config.yaml
n_layer: 11
d_model: 640
n_head: 5
n_kv_head: 1
head_dim: 128
d_mlp: 1728
vocab_size: 8192
activation: "swiglu"
norm: "rmsnorm"
norm_place: "pre"
norm_eps: 1e-05
positions: "rope"
rope_base: 10000.0
rope_fraction: 1.0
qk_norm: true
attn_scale: 0.0884
bias: "none"
tie_embeddings: false
parallel_block: true
init: "trunc"
init_std_qkv: 0.0235
init_std_o: 0.0
init_std_up: 0.0235
init_std_down: 0.0
optimizer: "muon"
lr: 0.00226
beta1: 0.95
weight_decay: 0.058
lr_head: 0.00466
warmup_steps: 0
schedule: "wsd"
decay_fraction: 0.587
decay_shape: "sqrt"
final_lr_fraction: 0.05
batch_tokens: 65536
seq_len: 2048
doc_mask: false
train_tokens: 567400000
steps: 8658
dataset: "wikipedia_en"
MLP neurons of a small language model. Each row is named by its layer, matrix (gate and up: input weights) and neuron, and shows model dimensions 426-489. Each number is 50 + 10 x the weight over its row's rms, rounded and kept within 0 to 99. A neuron's up and down rows have the sign that makes its largest values positive.
A block is one neuron, or neurons of one layer that tend to fire together. Before each block is what it responds to, as a language model described it from the Wikipedia text at the highest values.

List item separators. Separators just before the next item in lists of credits, filmographies, career histories and tables, such as commas, semicolons, pipes, "and" and "including".
L4.gate305:43 45 63 24 37 35 35 56 34 45 45 59 34 51 60 46 49 50 48 38 43 54 59 43 26 52 63 47 64 46 48 48 55 57 42 38 70 37 31 50 45 45 48 39 50 42 54 50 52 29 46 71 47 72 50 47 60 54 43 42 37 47 38 44
L4.up305:56 51 54 49 35 46 60 29 40 57 52 55 58 59 52 40 54 54 49 47 43 66 67 49 33 60 80 44 52 39 43 45 34 43 53 49 72 28 45 63 62 41 52 60 57 55 46 43 64 59 54 56 59 68 48 36 53 63 54 46 41 67 35 53

Table separator dashes. The final hyphen of a |---| cell in markdown table divider rows (election, census, award tables); weaker on mid-word pieces like log, ric, and bullet dashes.
L6.gate27:73 59 31 65 41 75 46 59 39 42 49 58 37 44 56 37 47 44 69 59 27 55 55 35 59 34 44 53 69 48 53 50 36 43 65 49 37 59 49 39 58 61 45 35 43 58 59 51 47 60 48 39 57 41 48 53 53 75 55 54 58 45 66 58
L6.up27:51 57 60 55 55 47 32 45 54 44 53 52 49 65 59 61 53 30 46 71 60 55 51 46 42 32 59 47 45 61 56 55 45 54 53 54 65 39 54 50 67 71 41 57 62 54 20 38 47 38 33 51 45 51 48 43 58 72 45 52 42 40 48 63
L6.gate188:52 31 57 48 48 43 37 47 56 41 60 58 46 29 54 51 35 60 57 61 49 51 59 45 64 45 44 47 59 44 57 51 67 22 45 59 41 48 54 45 72 38 38 46 51 49 50 44 51 34 46 54 59 39 49 44 51 49 65 42 53 47 44 59
L6.up188:55 53 62 52 53 48 47 56 32 33 46 46 49 42 40 33 54 37 56 39 62 29 48 63 52 37 80 68 48 47 49 50 54 46 53 67 45 45 25 31 35 65 55 48 45 47 43 33 53 48 57 51 53 52 42 52 67 66 41 50 33 56 38 72
L6.gate476:54 70 41 57 47 53 50 41 56 45 48 43 52 73 38 44 39 62 47 64 52 50 48 58 54 54 46 50 44 44 60 56 55 43 45 59 81 40 56 54 40 45 45 40 65 40 48 50 42 34 55 63 55 50 45 66 59 71 76 50 49 41 65 67
L6.up476:53 46 52 39 50 50 50 65 46 53 53 57 59 51 60 46 47 50 44 59 57 72 37 49 53 36 61 44 59 37 31 54 49 56 57 55 44 50 46 66 43 40 41 57 45 62 33 42 65 55 44 47 59 36 48 43 40 68 61 56 66 53 44 58
L6.gate562:62 59 46 50 63 46 54 64 63 34 34 45 39 35 55 57 41 35 58 58 57 41 36 40 71 70 53 65 33 49 45 53 72 45 40 45 45 32 51 47 58 42 49 55 68 47 51 32 39 43 53 26 57 58 54 46 56 51 46 37 50 48 41 60
L6.up562:54 61 45 48 36 47 50 51 62 47 40 33 55 51 68 53 60 55 63 42 41 51 55 52 60 49 50 67 33 42 68 21 61 27 49 77 44 66 57 43 48 51 47 52 44 63 50 67 59 27 44 49 66 48 46 58 58 47 49 41 67 50 51 47
L6.gate606:41 64 82 53 42 53 48 57 53 59 43 61 50 57 52 52 65 67 67 56 51 75 60 56 42 45 41 56 53 50 59 41 47 52 60 58 57 43 50 54 59 58 41 62 49 52 51 66 63 54 38 40 53 58 47 43 46 64 69 48 42 52 42 48
L6.up606:49 61 48 51 49 44 37 47 36 38 45 56 40 39 63 56 77 63 37 28 58 39 59 69 40 56 53 38 56 41 64 46 44 51 38 52 60 54 36 58 54 51 57 45 52 43 50 52 51 42 48 30 46 34 64 36 54 45 54 57 45 32 33 45
L6.gate668:66 54 38 37 53 39 53 46 61 49 52 55 41 58 55 35 37 56 56 38 59 56 46 70 53 56 48 40 61 42 66 56 31 63 52 56 40 33 56 53 40 44 50 34 41 54 51 48 49 54 44 57 66 54 33 57 66 59 32 48 46 53 53 65
L6.up668:41 40 45 53 60 77 70 61 40 31 40 49 41 48 40 58 47 57 43 45 59 51 31 50 44 42 54 64 43 58 49 45 36 53 38 48 35 58 51 55 47 50 47 35 53 39 50 48 56 50 58 56 60 52 56 64 59 63 64 39 56 64 46 33
L6.gate697:67 57 45 50 45 62 58 42 35 46 46 58 73 31 61 44 59 52 37 35 53 48 53 38 58 45 28 46 48 56 63 47 48 44 49 45 44 48 37 45 45 52 44 60 37 50 57 52 51 56 49 49 56 40 54 49 43 50 44 52 56 54 37 45
L6.up697:52 58 51 66 38 55 65 43 36 39 40 58 51 33 59 39 63 56 48 54 52 44 50 39 53 45 41 56 53 52 36 46 45 19 49 40 54 57 52 49 39 56 41 56 34 62 39 52 75 54 50 51 61 41 60 35 46 49 61 56 44 81 41 27
L6.gate918:61 57 62 40 49 64 54 38 59 46 32 59 43 60 50 48 47 65 63 45 40 48 53 33 55 55 52 56 80 52 55 46 46 59 42 59 64 95 41 60 61 50 43 42 56 59 47 70 54 51 40 41 51 38 37 56 54 49 27 50 47 50 41 40
L6.up918:41 46 49 45 58 44 39 47 45 43 54 59 53 53 62 51 62 51 43 61 41 53 65 33 45 50 47 51 58 44 44 47 60 44 76 67 38 69 50 61 53 54 39 48 37 56 72 68 46 58 50 44 66 48 60 56 54 56 28 54 63 52 42 51
L6.gate1101:45 51 66 48 51 46 45 52 55 60 42 62 58 48 58 51 34 55 63 59 55 47 54 70 54 55 45 63 48 53 24 59 50 47 44 42 51 51 77 42 60 71 52 44 62 54 38 49 45 78 39 44 55 47 75 37 67 63 56 33 56 57 58 54
L6.up1101:40 54 58 51 68 36 74 48 57 49 45 60 44 45 41 36 50 44 48 51 57 54 60 57 40 66 17 33 50 60 60 64 45 63 33 28 60 49 52 43 32 55 23 61 52 44 65 32 42 41 52 38 69 54 56 49 55 40 57 38 59 54 36 64
L6.gate1311:55 71 47 56 46 51 51 62 42 53 53 53 59 57 54 59 59 67 44 40 60 54 42 51 41 58 42 43 58 48 59 60 47 49 61 49 57 66 55 61 55 45 44 37 39 61 48 30 62 53 60 51 41 56 70 51 35 67 40 52 41 43 44 46
L6.up1311:58 48 39 58 43 57 60 54 42 33 49 44 57 58 55 50 54 70 48 50 40 43 46 47 48 56 41 56 44 55 48 54 61 40 48 56 58 61 52 58 43 55 63 40 64 40 57 59 54 63 71 41 43 52 36 44 51 58 60 52 46 62 62 57
L6.gate1327:60 52 40 48 72 37 68 29 40 41 55 42 45 62 43 58 41 45 66 44 43 48 61 52 49 75 52 44 48 27 43 51 56 36 42 60 46 26 58 57 52 52 55 58 45 47 51 50 39 63 42 46 51 67 39 56 49 55 46 52 48 58 37 52
L6.up1327:50 63 62 54 54 48 39 52 36 64 49 57 58 42 63 53 57 55 64 42 60 46 49 58 64 69 53 42 51 29 51 57 49 62 58 49 48 61 48 46 52 47 61 57 55 43 68 72 60 38 65 46 50 48 57 42 56 56 46 32 45 51 42 65
L6.gate1354:56 62 43 70 60 48 63 50 60 55 51 52 64 58 43 46 66 58 75 35 46 49 44 54 63 44 45 56 52 46 55 67 47 31 60 60 45 54 47 48 54 61 28 49 57 41 54 52 57 38 55 40 44 52 44 48 41 54 46 42 48 70 39 53
L6.up1354:63 44 48 61 43 53 55 51 68 52 39 62 36 50 43 45 66 50 54 53 40 34 61 37 45 57 39 57 29 46 52 52 37 54 60 59 52 53 50 45 45 52 40 44 43 41 66 59 69 57 67 76 50 30 79 38 72 54 44 45 36 60 48 50
L6.gate1569:51 51 57 46 43 55 65 43 62 38 44 49 59 50 52 35 41 59 33 30 41 49 61 48 34 48 36 41 45 41 65 48 45 51 56 48 64 61 59 35 45 60 49 58 41 49 44 38 50 49 63 41 59 43 44 31 60 68 46 61 41 61 54 61
L6.up1569:56 63 48 41 54 45 42 56 51 28 47 38 49 59 74 51 57 47 53 50 44 43 37 26 62 59 46 32 51 50 47 61 44 39 50 58 40 54 46 52 55 52 58 58 51 42 35 62 65 27 80 46 46 40 48 43 36 62 46 40 37 55 59 48
L6.gate1586:50 51 59 30 41 53 60 57 61 54 54 43 50 47 53 44 43 47 55 46 53 43 67 41 36 58 42 61 33 57 24 34 56 65 47 43 54 50 52 46 38 62 70 33 44 71 59 46 67 48 44 51 48 61 58 44 59 50 35 70 53 55 61 52
L6.up1586:49 58 75 57 64 69 54 44 59 55 47 46 45 57 41 38 35 38 34 59 55 42 62 63 53 61 52 33 64 45 46 51 36 60 65 36 58 57 48 44 46 43 53 32 65 67 49 52 53 49 37 52 49 40 63 67 46 26 51 42 40 49 45 47
L6.gate1674:46 50 40 46 23 74 50 41 50 63 49 34 41 48 48 49 28 56 48 41 41 39 48 46 59 58 60 45 47 43 39 48 67 57 33 47 36 50 34 67 53 54 63 47 53 54 48 51 37 57 66 57 59 56 43 59 37 39 41 48 41 55 38 49
L6.up1674:33 35 45 40 38 49 46 45 66 34 30 56 41 50 30 70 36 56 47 69 63 57 44 54 58 62 65 50 53 70 47 38 43 55 57 46 53 60 55 45 60 49 35 54 44 52 45 61 52 64 43 59 55 54 45 58 55 43 58 45 51 57 51 67
L6.gate1696:80 44 61 50 59 67 56 58 54 57 44 52 49 54 58 56 67 43 40 46 65 56 52 54 72 46 59 73 62 54 45 39 45 53 62 55 55 74 53 44 38 54 40 44 65 53 45 48 39 46 47 56 57 56 51 68 59 49 39 46 44 51 48 59
L6.up1696:45 67 54 59 54 57 31 36 73 66 57 49 47 41 52 63 44 58 46 44 25 44 42 61 58 27 48 52 47 38 36 56 50 38 57 55 45 40 37 59 77 40 57 53 47 68 38 43 72 55 44 51 55 44 53 31 60 58 29 57 50 51 61 55

Markup separator characters. Mostly the first "=" of a wiki section heading after a blank line, and "-" in table divider rows like |---|; occasionally in, hyphens, apostrophes.
L4.gate486:59 46 61 58 49 34 38 49 41 37 45 37 53 44 52 39 41 59 56 68 42 62 43 51 43 46 48 35 65 64 57 50 45 50 45 50 53 47 63 56 47 46 57 77 40 36 34 32 50 50 47 51 50 64 36 64 51 47 54 79 44 43 46 51
L4.up486:46 50 43 44 51 51 60 49 50 45 57 56 60 53 45 39 40 56 53 50 42 46 49 56 45 55 35 60 51 43 56 71 49 49 76 47 53 34 44 58 50 56 63 67 60 53 26 65 48 59 37 52 26 56 50 57 58 60 52 68 50 41 44 48

Out particle, closing parentheses. Strongest on "out" as a verb particle or prefix (out at sea, branching out, out of 100, outnumber), plus closing parentheses ending short asides or table cells, and up, on, north.
L3.gate160:51 53 31 65 40 36 57 61 49 57 70 49 46 62 49 38 48 46 52 54 54 60 63 43 49 37 55 47 46 44 52 63 65 40 65 44 51 56 64 49 56 60 53 43 48 35 54 70 43 47 45 45 39 49 47 44 66 59 41 58 51 46 38 49
L3.up160:58 59 33 46 49 35 56 47 47 52 47 45 47 42 47 62 44 49 33 57 52 52 55 51 47 58 68 49 35 42 48 36 59 46 63 36 42 59 62 50 53 67 53 30 50 56 49 58 47 48 46 47 65 45 64 42 52 52 40 54 40 42 60 67
L3.gate305:41 48 67 57 49 59 61 43 39 46 48 48 46 53 50 54 70 42 36 51 59 48 52 53 40 57 50 57 57 41 41 50 57 65 57 49 48 44 52 68 38 61 40 61 34 57 55 49 48 44 64 65 76 49 31 45 31 61 59 58 32 49 29 42
L3.up305:38 35 41 47 44 41 53 53 32 27 53 55 44 41 56 39 53 48 47 48 42 62 46 67 47 39 63 36 47 51 46 55 54 48 42 58 48 60 53 53 49 51 41 51 36 58 65 50 33 43 64 45 44 47 56 66 48 46 55 69 40 50 41 62
L3.gate427:49 52 56 45 48 72 52 47 33 42 47 48 49 60 55 48 72 56 44 43 51 30 45 60 53 45 54 54 43 61 48 51 40 41 41 36 45 57 36 51 28 52 50 45 55 56 57 64 37 55 56 59 36 42 54 51 50 49 54 52 47 61 46 39
L3.up427:50 54 55 39 54 80 41 40 52 41 24 39 49 42 65 39 56 57 41 43 66 20 33 67 38 58 50 50 61 61 40 39 52 55 49 43 50 46 46 41 50 46 47 44 43 61 56 58 40 44 65 55 32 43 47 55 33 48 68 52 71 54 48 58
L3.gate586:46 46 53 49 44 55 40 39 52 55 56 58 56 29 37 48 62 47 50 60 60 47 38 50 28 63 48 76 42 62 62 61 50 48 53 60 65 54 54 45 50 48 66 46 44 46 64 58 47 61 39 45 47 53 44 35 46 30 71 71 34 52 53 53
L3.up586:59 47 46 64 40 54 34 46 53 46 58 68 60 51 48 50 70 51 54 66 51 50 40 41 44 55 57 67 56 49 58 69 45 58 51 67 60 54 57 50 48 49 44 50 42 53 55 44 48 50 59 44 50 59 52 27 55 45 57 56 53 60 47 62

List item separators. Punctuation that closes or separates items in lists and infobox fields, such as commas between places, semicolons between labels or teams, closing parentheses after years, and colons after field names.
L6.gate20:56 45 45 41 49 51 42 41 46 56 56 57 54 45 51 42 52 46 49 45 52 31 50 58 51 52 48 38 46 49 54 43 50 50 61 42 52 44 50 56 54 38 52 44 34 70 58 61 51 55 33 50 55 62 41 43 37 58 39 21 52 46 39 51
L6.up20:53 42 69 47 69 55 54 50 42 52 37 63 63 52 51 43 68 51 62 45 46 37 47 64 59 55 57 38 53 44 61 51 52 55 69 46 51 42 43 43 56 38 49 41 48 64 43 44 52 54 39 60 38 76 56 53 62 59 53 35 62 50 62 27
L6.gate43:45 49 38 39 56 50 53 63 61 44 70 51 38 52 39 60 44 60 40 50 39 58 50 53 52 62 43 66 75 54 42 45 39 51 37 48 59 42 55 44 52 38 53 55 41 54 49 73 60 46 36 45 38 66 46 44 52 53 64 46 44 55 80 56
L6.up43:50 52 38 42 42 60 48 46 53 60 51 54 45 67 52 60 45 56 39 44 46 38 42 54 58 42 45 35 38 48 29 60 54 45 38 64 59 39 56 52 78 48 47 39 56 51 41 54 45 37 51 41 43 46 54 56 26 58 56 42 46 36 43 41
L6.gate94:71 62 56 61 41 44 44 42 51 43 53 61 55 45 56 64 48 53 34 58 61 60 61 60 47 42 60 40 61 36 67 45 68 54 51 26 46 40 42 56 49 58 52 56 61 51 43 57 71 64 55 52 58 58 60 44 56 45 57 45 55 54 67 44
L6.up94:32 52 49 64 37 49 41 59 38 49 48 64 58 35 66 61 62 44 40 38 50 49 47 71 45 52 68 55 64 48 51 39 54 46 38 54 64 44 66 51 40 40 72 60 42 44 58 56 62 58 33 50 38 64 44 54 57 63 55 45 43 42 52 53
L6.gate189:42 50 37 52 47 33 59 67 54 49 48 56 54 49 54 59 49 47 54 39 47 51 42 50 44 61 58 65 51 40 58 30 35 58 56 40 58 46 67 62 40 54 41 43 46 48 47 33 38 52 57 61 38 56 47 45 40 44 65 45 49 51 45 45
L6.up189:50 56 47 47 56 52 46 59 56 42 35 69 59 64 41 35 29 61 60 36 47 47 64 44 46 41 35 38 59 56 57 54 33 42 31 62 70 45 65 47 77 41 51 51 23 50 38 51 33 63 59 51 53 53 45 51 44 52 60 55 51 53 48 34
L6.gate357:44 39 59 77 36 55 51 45 42 39 64 28 43 46 48 62 64 43 48 59 51 29 52 36 36 49 50 28 54 62 39 45 30 52 55 57 59 55 50 34 48 40 49 45 54 32 50 35 39 44 42 53 40 61 71 70 47 54 58 23 39 40 55 34
L6.up357:52 46 58 65 41 57 48 63 33 53 61 39 47 37 48 75 67 43 48 47 52 44 39 52 37 45 49 51 59 50 51 49 49 50 40 52 41 64 37 44 43 43 34 48 39 53 59 62 43 50 47 52 47 74 56 56 45 54 44 51 37 53 46 45
L6.gate394:36 50 53 43 41 38 69 65 35 47 55 38 59 51 73 51 41 53 44 36 54 50 60 56 45 34 55 40 68 60 43 61 42 45 32 49 58 41 52 55 61 45 42 62 57 38 55 38 30 40 40 61 52 69 53 59 48 61 35 30 50 49 39 42
L6.up394:61 39 67 30 59 47 43 51 51 43 47 69 57 69 47 49 45 45 43 29 51 71 52 51 49 53 46 41 59 67 54 49 64 52 52 50 42 57 69 61 74 50 37 54 68 48 41 49 64 43 33 54 60 47 55 52 52 50 46 48 42 59 30 63
L6.gate609:72 47 58 41 52 46 62 51 38 31 45 40 48 43 70 49 48 39 49 37 49 58 38 47 49 57 43 55 40 59 43 56 36 53 36 30 68 56 37 42 58 44 61 34 37 29 38 37 48 48 62 53 39 31 49 43 54 54 62 55 49 49 46 57
L6.up609:40 60 49 46 56 31 64 46 50 45 47 66 34 55 44 45 60 63 55 41 45 29 42 45 38 41 53 50 49 46 33 30 41 58 58 42 58 41 55 49 34 46 48 42 53 50 49 53 53 47 43 77 57 39 45 54 50 57 40 43 44 34 49 60
L6.gate640:55 56 62 54 46 65 57 43 56 52 24 65 53 50 54 56 46 48 53 53 47 54 41 51 62 53 56 48 39 46 51 49 59 50 31 53 51 73 55 30 60 54 40 50 39 41 41 52 53 44 37 67 38 55 39 54 58 57 57 49 43 46 47 55
L6.up640:17 48 51 38 52 30 63 64 45 35 45 50 51 65 68 49 30 63 42 56 64 56 64 34 45 33 41 32 58 36 59 49 46 53 36 46 51 51 71 40 67 44 68 58 53 42 48 48 34 45 54 62 43 39 47 46 67 46 57 61 59 50 51 50
L6.gate970:63 19 46 57 39 60 60 52 52 67 45 49 45 49 55 58 54 55 50 43 59 49 57 51 35 56 46 36 32 50 45 48 35 61 61 59 49 40 46 38 47 58 55 58 47 49 42 53 46 44 55 51 47 55 47 37 40 60 44 47 35 61 54 30
L6.up970:52 61 60 51 58 46 49 59 30 47 44 56 27 82 30 56 49 52 49 57 57 37 59 39 46 47 41 52 38 48 43 41 46 52 38 42 61 38 65 61 31 37 34 36 56 58 50 58 61 70 55 39 52 48 27 42 51 59 52 49 41 37 50 46
L6.gate995:54 41 52 55 44 39 63 62 51 52 53 46 52 14 68 47 60 56 50 55 42 50 51 41 52 38 36 43 45 55 51 45 53 61 53 59 62 43 60 47 58 54 50 30 47 41 45 31 38 30 50 48 52 67 49 38 61 52 46 71 53 58 50 50
L6.up995:46 42 53 39 45 46 65 53 55 58 47 55 55 35 55 49 59 71 51 60 43 46 41 31 33 58 40 43 66 66 56 24 43 51 49 50 40 60 44 31 46 53 54 61 53 34 49 58 56 58 45 44 52 48 43 59 43 51 48 69 53 58 37 70
L6.gate1218:50 34 54 60 34 21 52 37 49 52 45 35 37 54 42 49 47 62 48 53 29 61 56 46 30 26 67 44 66 59 49 48 59 68 50 44 36 64 47 43 40 45 49 62 49 60 52 54 72 55 45 42 25 43 41 60 45 71 52 57 59 48 63 61
L6.up1218:53 54 44 64 41 55 56 44 42 44 76 61 47 67 43 50 51 53 50 48 46 65 36 35 46 36 53 41 70 56 54 38 55 51 60 49 49 45 48 37 39 33 36 49 39 49 37 47 73 48 46 56 34 59 69 54 53 55 38 41 58 47 64 54
L6.gate1364:61 64 59 56 47 47 58 54 52 52 47 58 41 57 55 46 23 47 55 52 43 82 51 58 46 43 35 46 58 40 52 54 55 45 62 42 46 72 52 47 51 57 59 70 50 41 43 50 58 50 30 63 52 58 45 64 57 63 45 45 48 55 49 28
L6.up1364:66 47 38 40 58 30 57 34 46 49 65 50 49 58 63 61 62 32 40 57 58 51 50 52 48 32 64 25 48 60 52 51 46 56 33 52 56 43 62 42 47 51 43 47 49 53 38 54 37 41 48 67 44 47 47 59 56 64 42 46 47 54 59 49
L6.gate1453:58 49 38 48 36 55 51 41 40 52 55 43 49 61 49 54 40 69 34 52 44 35 45 57 52 50 56 55 42 60 43 50 62 50 47 59 55 46 52 51 38 29 57 43 45 38 48 41 44 53 68 64 61 55 55 51 54 57 38 49 43 36 56 76
L6.up1453:45 67 39 47 33 43 47 41 30 41 54 56 58 41 55 45 33 66 55 64 51 51 50 50 66 41 43 33 47 68 40 51 55 41 48 47 60 60 51 59 43 28 50 49 35 51 39 55 51 28 58 57 60 59 47 78 46 52 55 50 52 59 53 48
L6.gate1507:39 38 54 47 53 42 39 31 49 57 53 46 56 41 51 47 37 54 46 37 44 33 46 46 60 53 55 46 46 49 57 51 59 43 46 40 52 51 51 40 59 50 27 44 47 58 59 59 53 57 59 57 40 50 56 22 43 56 57 55 47 52 39 40
L6.up1507:61 58 56 51 52 47 61 55 65 47 35 36 62 48 44 51 44 49 38 32 44 30 38 45 37 57 42 54 45 45 50 37 52 55 47 28 56 60 37 54 73 36 51 42 52 49 61 53 65 49 52 48 58 60 48 34 38 54 54 63 65 49 45 47
L6.gate1573:52 47 51 50 42 24 59 44 39 56 56 52 33 32 47 47 50 46 59 56 48 46 46 44 52 61 49 42 51 54 25 38 70 45 52 52 51 67 48 41 54 53 55 54 51 48 46 32 48 68 46 37 36 61 60 59 63 51 45 43 43 50 43 45
L6.up1573:52 51 38 70 54 54 55 58 47 51 57 38 40 41 57 39 50 57 43 31 53 51 55 46 58 64 47 79 55 42 61 52 45 40 37 32 56 69 48 58 47 40 64 57 55 47 67 43 56 62 59 50 36 54 45 57 56 43 36 39 52 47 56 47
L6.gate1724:39 57 51 36 44 53 44 49 44 61 43 34 52 39 66 34 54 50 42 30 50 41 60 61 53 38 45 31 46 31 38 50 52 48 46 53 51 61 55 45 54 71 62 35 55 50 40 53 48 48 55 55 51 52 38 57 44 59 51 57 43 38 55 43
L6.up1724:53 49 47 33 43 37 52 46 47 36 30 39 36 42 56 61 58 51 31 69 65 64 54 51 57 50 74 30 49 56 45 64 47 41 39 50 41 57 46 30 34 49 61 37 41 40 42 44 57 42 40 51 49 48 42 53 52 50 46 48 40 49 63 33

Markdown table separator hyphens. Hyphen tokens inside Markdown table divider rows (|---|---|) under header rows of Wikipedia tables, and weakly hyphens in compound names such as Abdul-Jalil.
L3.gate841:64 50 57 56 39 46 49 32 62 49 65 39 61 54 39 51 52 61 73 50 62 44 37 55 59 41 40 63 51 40 48 61 65 56 53 63 43 64 56 35 55 51 45 40 47 59 30 58 61 51 45 60 48 35 37 44 64 67 37 45 46 55 49 36
L3.up841:51 54 60 56 42 54 37 63 35 57 46 45 61 62 44 67 49 65 49 54 53 46 40 54 54 38 58 43 50 60 70 43 62 44 44 64 55 52 44 62 56 58 45 41 48 45 58 34 45 45 42 47 72 42 49 48 41 56 41 50 51 48 66 57
L3.gate950:51 46 56 56 47 55 44 55 75 69 47 57 45 49 52 57 52 75 42 38 53 51 36 64 47 65 48 62 43 42 46 48 35 28 49 85 54 36 62 40 52 68 46 36 69 45 65 38 36 55 54 44 49 70 45 41 50 49 46 66 49 49 33 55
L3.up950:68 54 32 50 49 29 51 44 48 46 42 38 51 41 51 55 54 57 50 39 45 45 37 67 61 59 36 50 39 64 52 41 45 41 46 69 59 45 59 46 51 60 48 53 49 50 44 51 49 60 52 46 39 61 41 43 60 69 57 67 56 62 47 61
L3.gate993:50 42 57 63 35 46 37 54 64 49 57 55 43 54 57 49 46 59 38 46 47 48 38 55 44 34 50 19 49 56 47 45 43 46 54 40 49 51 41 58 59 52 36 52 50 48 36 40 44 50 27 55 30 66 41 49 54 51 58 58 54 38 73 44
L3.up993:63 42 42 43 37 58 74 40 47 57 58 57 63 50 49 60 54 49 38 48 49 46 45 49 51 42 39 75 69 34 49 41 50 56 53 63 36 50 41 39 61 73 54 53 39 56 37 60 54 54 46 45 44 51 55 50 54 45 46 40 40 59 44 60
L3.gate1453:43 45 49 42 53 52 45 52 79 45 52 45 48 61 64 31 54 55 58 48 55 51 55 47 52 45 27 47 67 44 47 51 34 43 51 39 62 55 53 58 54 61 45 70 50 58 43 40 55 57 59 41 19 60 35 57 66 42 38 50 48 43 43 58
L3.up1453:48 46 42 52 37 60 53 63 58 60 58 50 61 64 45 55 58 42 51 56 31 46 51 55 57 38 42 61 74 43 51 45 30 64 57 48 56 48 40 42 67 55 50 58 29 52 36 46 48 48 46 39 36 44 35 49 39 65 33 60 31 59 41 49